Weights of a small transformer language model: 9 layers, normalized queries and keys.
MLP neurons of a small language model. Each row is named by its layer, matrix (gate and up: input weights) and neuron, and shows model dimensions 0-191. Each number is 128 + 24 x the weight over its row's rms, rounded and kept within 0 to 255. Numbers have three digits each. A neuron's up and down rows have the sign that makes its largest values positive.
A block is one neuron, or neurons of one layer that tend to fire together. After each block is what it responds to, as a language model described it from the Wikipedia text at the highest values.

L4.gate15:165107124123134149120104155100152167113161113160151094115148152086123135155120122092121145128124147155116114141165147155112128088138145148119163113146117052158148136111159104115119128153110118151128160163130093123151121151125114154112140105161123110186103156170107105162108102083138116122138135100154114119138164107117117137148131137113132103113126103149110147131153173165141100076128169150105127158121108147148108164134128107150159134130160123139172133125129114092126080164079160182131132147128129185120131130112104129124150133135079099110133085158151092117113109120099098162
L4.up15:124140163112155138113158128163143123105094138160139131119108103140143144172175092164127167073122125138084174143134109132099131115114132122132157152154094139111190078127134134108160094107148110132097098154148119128146115144113127129119138120087163155137086188123117159123126094143172131132120108091085119144140122138156114158143111110146144114109133136110131147135154138129172119104117164139117146114109106113102115138140146170123112142126121120110179074142127133114139146123136097088157142146163088119114170144135133104151084162208159155123142113105148126142101122116134101156
L4.gate188:113132087182150115134085139077095163128165114128120106139126130150142089157109123123125126124130161144101135120176131118102120132124132090103174101122114125118123151102112112144098143111121106137134089143142144145160118142128150107154155160117124064155106168106089139199117131177104139141137128130104130118129124158113103140097101102076134129092089115126158125121111071113111150143104116136135114133133124160169144149145143124131154141116140117183140114140118079072106115138152133122143138101107114157135134172150138175079118120127130147112144060120113109156129123129080119117
L4.up188:144122091104095099173106146125118110120149143141118147125121146111146083098127077127112154116115149105175144126152121144158110149133083106104103109104136127127129130196144165110138126156101155122130135139124131090130152122118130146095132158134163129105106115119125125128142101122034114152152144143146102087106104089145086092174119168135132127137136089103135093108144136129140142140103139071112110142153148155147159141127136126142135148088174127100097123142146115116100107137149134134130162107146158141165079169118157120074116102105126125180123111164134106160149124122128092143
L4.gate246:145132107124126144108114124117110141132064081120148148122110110124125168112136172152085124117121071155119151107146131128119144156114113079112109134169141144155124128126106100099113111115143145136120114174143136182119119104177120055132158104098153136148104109111106121140134132141146140150176123142094141137139120134069130148145103091129090155121150114088112181143136103128123143087116119131152137078086091116156139126115157114130151118143132108144113120138090068157085142111168158112114103131164115139140159150162119104149166131126138148154157155127143119125167143093146151146
L4.up246:145064145157131159095147158115113133082131129100113142105105126150161111182107132125124108088117114063127162126062122104134149123116110125122141150128142144088161100131140118148116142140128132164108102137154169124151118128150132158091125148115096114178113150139160123127179131108156124084134085131141138106129135133122149149128074118117137150141106144131144100144150107146109151110142111152134150111138121117116154090168100129137128123108153208079152114082133121138182113104113125135121102138133133157116146134163157149127135088117121087119124080114147124131118182094095125143
L4.gate291:116113121147100150100123114154154159149120144149121107110118143106155109127097115096076122118111097109105105063127169132118098130154147156144087095123152062146134087110127129177118096102124138137126102140154109123138120126089108132080133130109142104137077115136129144133167171151127108101110123118150098108205125120138098115140161121127116143190140102200116126092139167161117114154141139156115126135082141145128104155111145124126149152129110128127144138099149152109109112125133103141167101162101119129126145133120147129152118083113122092120152084136123143107067152144120115139
L4.up291:130160139111182153125104137084124148129122117132182106097079161132146088129085087105155120106121133134120127132123111131130138075138136109152116113146125080105163171150121144103110113108104090140121136127135128164178098135119105148131113121158123119131094098145063097106140155104097148170144148148132086074126130096124152160122102114162136153113126119127119123130147112167177104132142153123137135110104133136112121138165128153096126141087131102146124093162147117126125121151116137143110108133173149147122129049118091110105095134094069109143133130090123135103146114112140099145
L4.gate302:124148115122101137100115148124151109093112177122115136108098101133167130110117118158120081114146087142081128133173148155123134139115097105163142117112138122106184140169135125099118112135149127132103166121103131132149127159132132153153131100101178179133086103098117145138121141188127153133100127140134151151107100135106106102150122111117089127171127147115167117074150124100148098102134118109148155123165135152121139104092142145098094148145110135090101062112128108107101117141088125086150121154140094092119114124141113129114163098124148140151116110112108103050134146140134119097
L4.up302:143155104107143118102115149124130149105105080169105122110088122091087150159067084102123165133137121138147134093118118143108148114121124116082134100140154102121135183137134095152190149166157113159124146127089120127120111134125111153113157130125108074150093165133109109119134147120136094146166092111067151161149104134183070137089113132119120121126123093093143128118143147133124102102139142136136131092103141148126144125125132109130162128121121130140114150097126118148152132115141086111148109136086158129122121159108124148137172127139147103079124139168107117155127136145141070083
L4.gate348:130131139120191162127137097198156125154131155133097122112134136154138146084131175146094172117135162102116131084114120114104143156126149134125155078112108130115132094191105149182181107118139180125097119137160134152139149138136159129144128143131143122142112157134133111115139136173120130143169161090114143146156069128118136164116093143128120127165115145157101153142111143126117112147134116109146139104146105148142143140111117127143150118119151151130107139135088140148119122124162105115102123167139161096128114104122146164132158132095199142123108139096136064140072131132124124136
L4.up348:122123107115114124094181074112117135104146096144116141114138143147114123122092143121118171170161129160144150100152095104145118122119045133150096104114133138153126136132126122119141136112097125090100102133131119129123136093153089184154104139080083118087126147131108098103107138104128139088147107138148111120095124176121151103140158122160142118136121147145125121098158131086112102083154133117170144139142161119154170160132161147138149124134125169152086114153128123140149137148145115123071125129153124098145135128136154111119154152125151127120130151105137078157177177179146108134
L4.gate351:136131124138088112090132109079160127141172085152098114118158151099177099160110112134114123152147147155118126115151173176144127083118143130111134101101173087143143132133169068112154102097100136148151118132114107138149139145131127133082142157157153133131127133129095170120128102122048167112104107123139114100114130151121110138127120129105125123160131113147134149084145129140124097134173144115114092110144131174158173133150142138117146121143136114124149074151127106085154113122127182165150109139118125156157121124133130167103153076149108134148110100118139116117148129100085138139
L4.up351:143128167144144130129095127135109172161131118154102134105118160124161131102104136110133101100147114117113096081130125141152154112130123122127133089096154069131160130131117102126145112130108131173177128140143107104164136137117111144091144107123114101137138126088088127127138181121144116141130130173102127162141118119149131093154136103122101081103100093150124115113169127132109082132122135191103144084093121136182157141126150140085152171184122131114157117155124120100119143138121144195163093137118139107152101122130163134105134118110142152119155071096121108108094139116125083118
L4.gate355:118100134122104119099100110148121084143097110108118126110121139139105151121150121104131131118146128111123141186160150116157165162150137138147126119132139119159139113157131111171155122113147129158111120146110091094095128111130159156158068120136111082103108123153131151113127112107155143169155152146175135148158109147092090143188142135150114133149111146135127155123140131189127088150115121086136141109134120110142131141126116161140126150124152171148153069141119137139145163160148131150135101159094152125126116099138130170116112145073126163147149116156148097105129155187121073189
L4.up355:121098129142092133151135173134128170153094119115150109106125173132139119131116151157088152097114160122110123118137171133120166136101143110127114070145155167153122154134113126128071114134119116130086131138128121161075142127107163124135146131119144113164128136078146105122187118129130125155163158170122139159098126120116104104094138113140143147104126084120145144095112097098132167143129127107105115127189103099134104158110129124101140114135103162128137131113083103149131112131158134130121092144159129197101113085146107160125121133107097133150105084093094101104072115143111103124
Description: Single digits inside multi-digit numbers, mostly after a leading 1 or a decimal point, in tables of votes, dates and statistics, e.g. 98.4, 1958, 118.

L6.gate159:141130134073148149123141131104140142137154126136109104155137144127147091170141129124119135096118162102136124130156113169147128104151092137100129165080127135166110094159125110125095113132110145126127116119186136077143108105164136166117109148154150089048123120174120146103124112143147102160148069120141127156129126131139086151102084131128159110147139109116087153170144134101108109164152102146125144106156177085133134097087118105105115132126114154118139115111139150118165146140156142149145143170101119106112178140110159102131121126129088110127178124122160154117162095136127110135
L6.up159:180155159120133132108162129140130131111131151119099114095126127104098131157146131106126154138160146116108101097119146120151155180034134137097145156115151119110115102150154162146090124077168132163124157135162108107135132131139181137130156143138111087132180097125165155121151079135095116157145131173131167126173095171123136143125110140126134090099156132124104098133143126124140115156112131126120140106167118088108111162142143123108135122155109144137121112130107089117128118127090139116148125085162142127155130121096115132119184111106118124131125118161134062161156126156117109139
L6.gate184:100094105113140139119115141108141120147116076157133075104131154107122141175117119095096150155154116072106150095138148113108124158103164128086136114148135133127151106155141081146122079129145114127133121111156143155165125141119143141126126158158099102171126088063131119162109136150081148123130115151170145143099109093122113126150104146114130116129140086172145127122106151090119077153133151102121112140190185120084136134122103148149145136160115125136114147155124123088111128142129140109181116129154097157108111135098095127121162137145155112163126128146152140130154089149121113097
L6.up184:119165087154155157086123153126121112156090124084148104174141131103098150163112140095104127110107105086144169156132085118117151161149135106126139152091121109136167145147160083112137146165148115151131146107089131125119143098150106138130181075107143105124136117175121126100124154129179106125171130122119103127122106161185110124116110116107133106123139158058102097091120145129161143114137124132134117109154116114102121140118114130133132107145138136125149087166160118114101143148127076154084105151182132128150123134126153132142117142118111140149140145201129105143110143142114110135
Description: Digits in the third or later position of a multi-digit number, e.g. .524 in sports-stats tables, 668 catches, 2,760 meters, coordinates, IDs.

L5.gate129:089161117126146125139081121131129082123143133164142115117130098145123123120148125150092185095129148138135144170101126166148143112103136089123121108166111123139153088125156120129140151173151152120128131136129130167090154123047123140141140192157115130116150096114147111129115125142101120128147128124155176156105079100116148176098125136119105121135153112077117127107091148119151170124148134092115123124094146106112135154113159127150122125119114132102141127107113141149136161099180121090122123121142144134140142109129147125100110112157188109144111126163112201169138125140134184136
L5.up129:104126107114052123145120122150135139115115130116131110120121110142129114100134140082145146119150157113092121124142095110127149112119106145111134131145116124118088123130123070154087101147109139139131092108096143135131118093109125122131118166121083107129136142104131114118134163101168168107080171103127123086126106098070102135163105134144096123111109130074185147116140131121125123091132125135163126164101113118146120163174166116106172095155090143077134114122142108144115141097116131133121169135143089135118120129127125142135100132139107096109085172107105202138166149157151107103
L5.gate237:123166148140101130128141149138103118146123140129160126141127135075098115113147142103079137120118132128100139096084151135129123162112122126183167104180158113141159128131098157121109158135125158135142130112149156140138103184133168092134109160132141141126163117121161146172117121098140156125120132072100126142139117133123087184113156142110140105154093154144132174110138125126100079132138166144168121120092048139134148132100166145171116133158149136139130085113109135102108122108151131106191122086154152111099107138100120121089122115112110114117101129119123137090141126126147164136
L5.up237:147109123133136130126096127124126127111134128160116132138108082106120143137109152099127098109088133122140099140108079159051149156149119100132102128142138122140108117169158152128158152180179112090144130107114148094120178113128123106119144112110149101125111119121132120164117146118182112104119111088175127104140111188135143109168112158153115117156074109166129134132120145112106121125128104142114154117123109188099142145162113148144149129174141120106144131118139148103161104120172163064154126142076109132130118123116101120091133164140166131137123086112130100128165105128095116145
L5.gate247:128067115123108173137074153126099185124152128121116111136132090116173109114087150113151185146154105156159112103132105115137112158080047112108110123139133074153152120156114137119102146153165103098123133119121107130153126126134113152139138127151135175131170091118117121130126130139143119145180115130127146110105137133140137143144127100152090128094110110112082138117100115132093121110148151115126168128127155168126123114153137161113133129112117110081126098121149135118130131106106101094143148118141155096154146168082115143139103168120164092131133131081079134153124125127090096123
L5.up247:150135132103147112136124137123098067109123135134119122107096114134127103111142134158147153138137085175077132131154144115145133150144123113119106135167129136160128185150163140096142123108137153066164150151154088134160137106143128143142074132147132128100147128128127125157107103135185124134121140126117156114117153161134173140110097138173098184090113101141124147138154144117166126099119145109093130107149082117096157134140151153077124158151124119107094170122141153103139121123102146088127092135175099131140131107117117105183164127122113160145095099109151165155173144110125123133
L5.gate279:123133188099107122080171115124151129092129114152127113080121130107140171123132111099119157141130106152141113161095129156155119134126122141115140141076059123122103193122162122119143132083104136141154132089114105118148096171146152109095136123118136103150122123128152100116097162115140146153109048135117125095063128149124113148116136137106115117139120154125134136105124132104142125136108153130139126151108152107117117160131112118121162122177151126085081143158143109153164114129131104110145157086122129104123122151127153122101148120176132107157157095110176124085145107134130121075
L5.up279:134136143106100117154106103120104149160126109123119157155158102183138113160114182115113152118151122183196134129093143152106103157101165154112098099105072149130124092090155131117141136130144142134098151113152129124125137132114149157130136140104152106175153084093115108160100204151162103122128115148113116118151144154127139189125139128119101170105150146148151107133153151161146137156114121131086145105130114135130093139180104122140120119131123142060124136135101144145084136118127161092134144159120105118167128116126136106125134116145130122143146110166135151098110110122139156089
Description: Short opening pieces of a word split into several tokens, often after a space, e.g. ga in gap/gag/gazette, e in euros/equine, flo in floating.

L4.gate75:142171096146154103125131101142096099114108116118099122103134125108099111106080141130136100133133099124129150159116109105156146148089125146138087132130142120123154185151076158129153112110126158100149164166165128119121155129108190111135170122106095119152105106103141088147141110143162107110122127106142130153149102120119134136061178096145109117098093127094099121137155119152128122141141159154131113120130129168133120062119113087115154137135151108131165116134115139085120132165154122132111167110181070129115160103148141102148123155101146102142124143157152100124090110124147144153
L4.up75:130154095112112150117121066126104121111098134119119117118133161119101139114120145123067156085156083137131136186143130082076099110133126142100138096102144187132124149107122107129131117120166169144122181100111149152075138105148122115098123142130098156151153119125137141171138156111153173142161126136087113132116120108168134153095116131139161169074106102119152139135156110154130164184102128123160086148099102132105151117109111105095138136105122092144116105098161115163104120121138118148158137101148137115128146126125091165141113142116123124164116107126133127136125146148138181136
L4.gate113:157159124119129123122058131074125153125091143130154103090123145130123145149110144166147137129105144090164113113152111127106124116139147135166155117150151138140147140114093129159101122126140157105166144087144105115101127197128094094129107146166142158144152148103129077135176152145107162108166118077107129150111146144149135141086122098109132098088110095117120103119143163133099130094125149127164112149098106110103157152126150199116119074135117136150147133125103154128112122119103104111131119088121127129107148152140137161133088141149151187109101113145103147108149132101124155119
L4.up113:143145187117114091113139114116133114143146127161125121135107139131131082148141138120144167167101139123145152137168126105151113125125158129123122103121167094158148114134108100153095135122122103157116092119119134136133158173127154091144113131130139137102133121143138173091139141114084127128146152187116143137129173113126153132137194136150129132166120147114162153143093127121090151135160119097079150145107115142146097088115136148114068140078154107126138122150142153113144139121138085088093168129127156096082112119102135094124098128092155166116131156093096115079098152122162167122
L4.gate274:109127184180063107124108132109147140148085153143113151126125134131100130147117113158126144143103162128145152117150140097108155142114142137087170112151170129129135093133107124118151147119151149080157124145154101141122126111090111139148114169133130170112114118115165121135087162131151143090106122114104127163140154127114126121142160121115123100102159107134085142111118162107111099099143167156108140147165126141190113151139156128153109078093133110152136124195100083114144160133117106090152121156121088176131135122145180156078097139138160134116107107129115142140119143129126132115
L4.up274:150116164188110111095124133072078146089095112060108122067107153150114134152146142121125143091109101130125100129100101110080108137125130134138127127135084113107122128115149115176104098104161140119114117124125077144173145132118145141113120085122131126130117126135135091112149141210208122150112116118112147141117133136125119113094137132092116125107068094103129105122143122099114125119149095147107128142067132136127113096133163141130111115096156099157158094127103144123138144155135138119132113139131110106131151097112143130135133113093176123135118120114134178127100129137131152114
L4.gate323:146108101101116107165147128136160123134108159184143114135141120103118144110132108141124166117088128147090142185139142133148175076119117151111122129159119094111157111112111122131124152128140154071102142114117128155139175133114160136157169170147166118129139122130154100134095117161117101134103149146157145151131118151151170144154146114165127104157123133157144167107144161126147153134123184136134147127110122169154115150136120170131121112104119090139155082122141178118167120141138105093092144112119137160164131115109070132154130095172130123117092081104124160104104154164142124109
L4.up323:108062119124114120174173119116096091117096118165126155129151121125144065113123078139167147158101169185129116129086085128161145101108107113144105113092144096113146133129150119121146142153121127092146123132114127140111186142134122111142108137134126118162143093119129135107169155070115129114126136165128110088099117090146136095174132130116099090144082124107110132092152098141151156104128141112092162138132089116139117111112136132174143139115114138131098120124128102150166140112140124143093080089129118090160127123125130134104121153136154106129109105130083147121149140152125148083
L4.gate331:140111125124178106121103153143118156149100154108116122082128124153130119142148168150124108119145176097139118137115113145104132103058155175106112137147125138121113147130120134118116139129146165075132154126201118125156141128120129150135148113186090121107130132127150157122157150165092137164084116080113156134147125121149101147091144124103111131103105144159151145124091157096105092105158148127154120169120119123097160135122107161117140072117121116151113117135100131146163113153143119087175156125164137122110136135151150117068135124112154158130114106142059139102153097110129136128
L4.up331:130178112156145131135118136130056108142109095093107156131111137113118137119110105107124129110112107138160139137138092145113115091105149144126165139167114113112179088154170112192103135123174125085111119126125145137116132122148127151076119140134136133126154104102146137118126197118146094096132128109098165132132116127125112138109156092088085145100118115094135107111166141177132109158076152131146110104089090155114113127158158145112127140105113093147132106129126158137119156114130084108110130112163129111145145116114078114114135139149156100137067137129178129138097158131104106128
L4.gate339:141103110129128145149124164173090098106097162139163110111128100100098167155099179087110137129122100142178141129118102101113153130129168132140103119102130143151145114128179113102154104136129158114128132104135166162094152127152118116181131114130127127133125138093113107165112101110106106137160132109119168131071094135137150176116137122126130112114109181119130113143088162127137095085156154126119118069140103150102133149132111156156140169122130120092124105078170093117124111135157106107143184095177132125132158150105140159126106127138162098141110147127122104145159148130143137123
L4.up339:171140089163128142090146098115166125090149137120104126129140143077148132061158130111163160112136172188146127128124071139098117110161140139120108151121146157121160149141095110118108146149158126132098153135137149100090139127141123118135152101095110127157093114136133135102132132148148166103107092114130123106095154134110143131099128114113139163139154164171129091131114130141113135148099093143170141115124125148139111140129147149059109095156105125133168100112160129117118163147130113156138149100153132125081083082143100140111087144145102106087126116119137108176090142104114130135
L4.gate356:112147119123129139126174121117097104133136122085111128102123121123123102130105160123105120111092133136180123145169093134158131130119129119112083090111142155187128144103144111156139108138127155149127123155143132142118137129149124149144111115134156145105099136119118111185084161147121123116112153163087141139154143168115103124106155151137131161179107142076093114117110127158136091115121150124118070096092110148145136151139153111114153129127161108137161053149099160152166115090137126137100124111130127189162181174130132117099141160185114125152147124148133112151114106134099100133
L4.up356:096166128139131099135140137145117130127151131143101149101129117111118109145097118119164125110097051135165161126114086106119072117130126107135131120158128147157142140102122135129101162125127120126105128117088139110106120187110146114135137115099130103085151140138079134119149176150113081118142140078161128109109148078161129154146178141125141166110156141112122075103109146124120154109164104158120102166121108146109127101156126124124144131104131128105151080126143104135126124115077124141120134151126095113154133118103123107108127147188133101130132136123119133089083210154079134137
L4.gate377:084136164139172130085170125140133118156117148136107099113147084106123121164126125124131138143130132116145089089109117134102107135092150152186108157099113156116159147143108098134147173124125176099087145153134110082125166113146109105128154099144103136159134087087096108141127147118115111108123095103153113111133121120105124149151142155138097154106115145124135116142150121122133098088120102158108156116109091144100112128126164119151127119125098097131140140195093116161095089143104126105144135139092120134151127135145103134114106202101138100147117086152116114079090145100097156121
L4.up377:124124077102140146135105123118130143149138135164152162159131140052106122159148119140123150111177112136105188134134133104143134094136122117137119108126119130136128136135098098114149141158098124114139141145131134104153178106148083097109126141104111194152134103096132094141145120097117147078132121118114150108112130125144132131169101143140138123099128124118084127143138156181151128090150111117133091122114086135117125115156116128111153141133103150110155163140116123152141091133096061083142141100120115125148128187170070123157105122160116155122125169137102109102178151124150147090
Description: Short first pieces of words split into fragments after a space, such as al in alma/al-, em in emblem/empathy, s in stables, and apostrophes.

L5.gate40:122092153117085151094199157121140151124114126160146122158138099166140066112136095121102141149140099130112146127136090173177099120101066138151083139140130141130143079152137166130119136153123144150154160155125142142138154132165134166118155140090107138159136139158211134153122122098104151172142117128141109116115100118129121133162137087147134131124138155104130149096111128093114109125107127131098130141131130104171125110108149145121169101153099151127118107082150129133109128124153151095132145121171127119139093156107122178115147133141155124156149127126112135138169174115104112132
L5.up40:182142144103122157079143126077142139142128129119056105137116140154147101136101110114113115141168109129101147116135097111132159105131133138135142128102096113128137124153116131166177148112128118126145152112169065077138107080108127137137160136113109107103134119116117156098117145137154085163134110149163097128138107094137139137131114108120089127120154116183167136118111151124148098129161150157081126112139136121122102110187115105115109119096121138166110154150148157154150111161120120135145139108092096160137124116176127153140124116145080137094191113161137127156165158119097119121
L5.gate132:154151082135148140131114087085132100114076122174124104140138142148131132129111105154115154082123148096146125144106156131105086151114152154124120100103107159107130121133145141140141118106192141161070117157193128090168141150114137130107141136120133163143134133155111109132131127119055096144121129127123124137159104109125126103111151089130106123157099139086165153141108106097174123113092109144128140147123082105113106132149104139136109148162184133129137112109100120132178108127105128132100171093116143156112133144092102119128123135143074072147141141100128141104150149132111127104
L5.up132:092093148093105154105129113134150135131141118088130111124091167105127146149129126113109114096163132110102079128087153149118183111116091140109136147111145133153132168118155125104136142107153146109098118151123109099154154128127114104101125119121078105156135132186128116111123145144101122059145097117074109155168109143115120128122093101127097148121133102098124126127098127079106105067084103116150144126122156092103137106138118155113093121146109181147142152115117133127100122124115125175142147177117101178101118118119148125139118153147066092142123142126115156145123100143153111105
L5.gate138:150113131118144136079142130122107166091116142144142144109138122134135157150154133150136093116149093118117136146139098124150101086114139108148144124112142093102138150113151131115180112103104111137112121163157117149139132146125149093178090148110140070168136146122129137116136125143133129101108130075099101088121100132150121119119150134155151157101164129205120099135152110155137144121170152110092094138110088110128143127151142139139126119120204103091175111099100136093127157127129133118081102183136089150085148117098113146123147132091131116096148110104095130123143131130138137069
L5.up138:171116104093120146161100151093136132119101119117103138093114163145131133173102116136151100078161145153105165114132130176111137098099148125153138106102114065144147127149134117160118112118073132095142123137161119097130132071143104113100121101123162079159128119129129097124137113103126137121098160081127134129128144127146113121123130134111137131139174090151146146144170124149126067133155189166149148145134123158106151167127119113149162172111154139093135167136134124135133083117142121129125129133114121148113120120114094149146163140121089156168123069122143114127084092121127091124
L5.gate260:161103133123144137129122155082144162132117131122137148147108147121134138107101110104142099158096112126147153122113134116166173105127156112127148110123129076121160103146149105158126144114152106166143163167099107142150125132119107117105178124112135106173125169114144133099132155200123118131179096102164118083130118121144166118126105098162124147129101092162129135079117137111095096079157065119112139114097136126140145101140122157118125151143164111105153101113106097122134100139110088155131144128128127190111108127135141148086156090134131107110141139154070163138158131109123104132
L5.up260:153139167137105138123088132137167100141185111154080164170153160137106139061086098085113090139114130118157091152118108173144139123148156103156092108147121105148132125130159134162150125129180124112151111137164100117158167122145097133157132132113139092102120109147160138155100090163138124125099112133095116138139117125127095115135142115116133085133106129155078115137112157114145136136183141122116104119155146149140113157118161130136175132152150117148142133141117128096139162105144168131160108113108115132141092168152157108103086146096107094119106116133168133121155121111093114100
Description: Digits after the first in multi-digit numbers, mostly following a 1, in tables, infoboxes and stats, e.g. 11, 12, 1899, 41300.

L6.gate164:102121145103080142114130159141096145195122094158133103127124128136138160153148112152174143121134141139111139140142146083156114114154114166131154109151138129169112132127110122138144112110143155049148122117194124139113170090087177114126158162152124138154171145126143122128093159146149152094097121114097142131141136190094097144113087147110096158106100125136133099090172127124124138129115116133102118151107120135129132107153108093089153095107148105118107146169131160137106139112124136146132145121121094147129146097116083126116133117129150132120123127103097119095145099181142085112
L6.up164:126108174094141107135147103145141133100112143106169134079121097131128105154091164140122166131100113153140116134123109118106163153128125108179123157155115140121147163091092102065142139104101149142143093121173096155129144103126138136153085119095120130150121102128146148174151152150124152112131124132111195116096131089109106114129120091139113118128141133143138138109111097153168126128145116124088129145158120140165144120115136150132145089062084146135130123128138075108141101164104127140135143144131145096134118111143157119143118132083167136141057177096123131093111122154123156152
L6.gate234:164110164093129127131084142093113080171137091150140140135118123098134112148098160122129121116098161156120123117086119113128140110145112065162111094131142125107125148136116118094117131133099117136120106153162118097088147157172139115100107129106115145119169125084123164154096115143101150137119165122093164124122119119118124149109145144130095120149170128133121124108190135126118118105127141117127135169116149108088135111120164094155085157108146147168095097107142111156094154163127119135146181163119094083136123123093112130155118146156214134137127130152083116111130130139115147143
L6.up234:112079127128116149135125134115135075139133110152158152124095106118146131125096138143118151129099125163155161103119152132173123120128123142138127114130169091096115125087107153152122118110132111163196130125149116148146112118137106081113133193087129110091130170107139083151140152181116149114124143142125162142142108097130139110126104158142128135149147131117152105102167118189124086080103138087110122147160114124124120099135138124165105146097140094118136135166135135139118154123115143084142156121128085127100120115122120124114153170129170163056117131169115144142089108142118141170
Description: Foreign-language function words inside names and titles (der, et, und, ng), and opening fragments of words split into pieces (ab-solute, o-ccupies).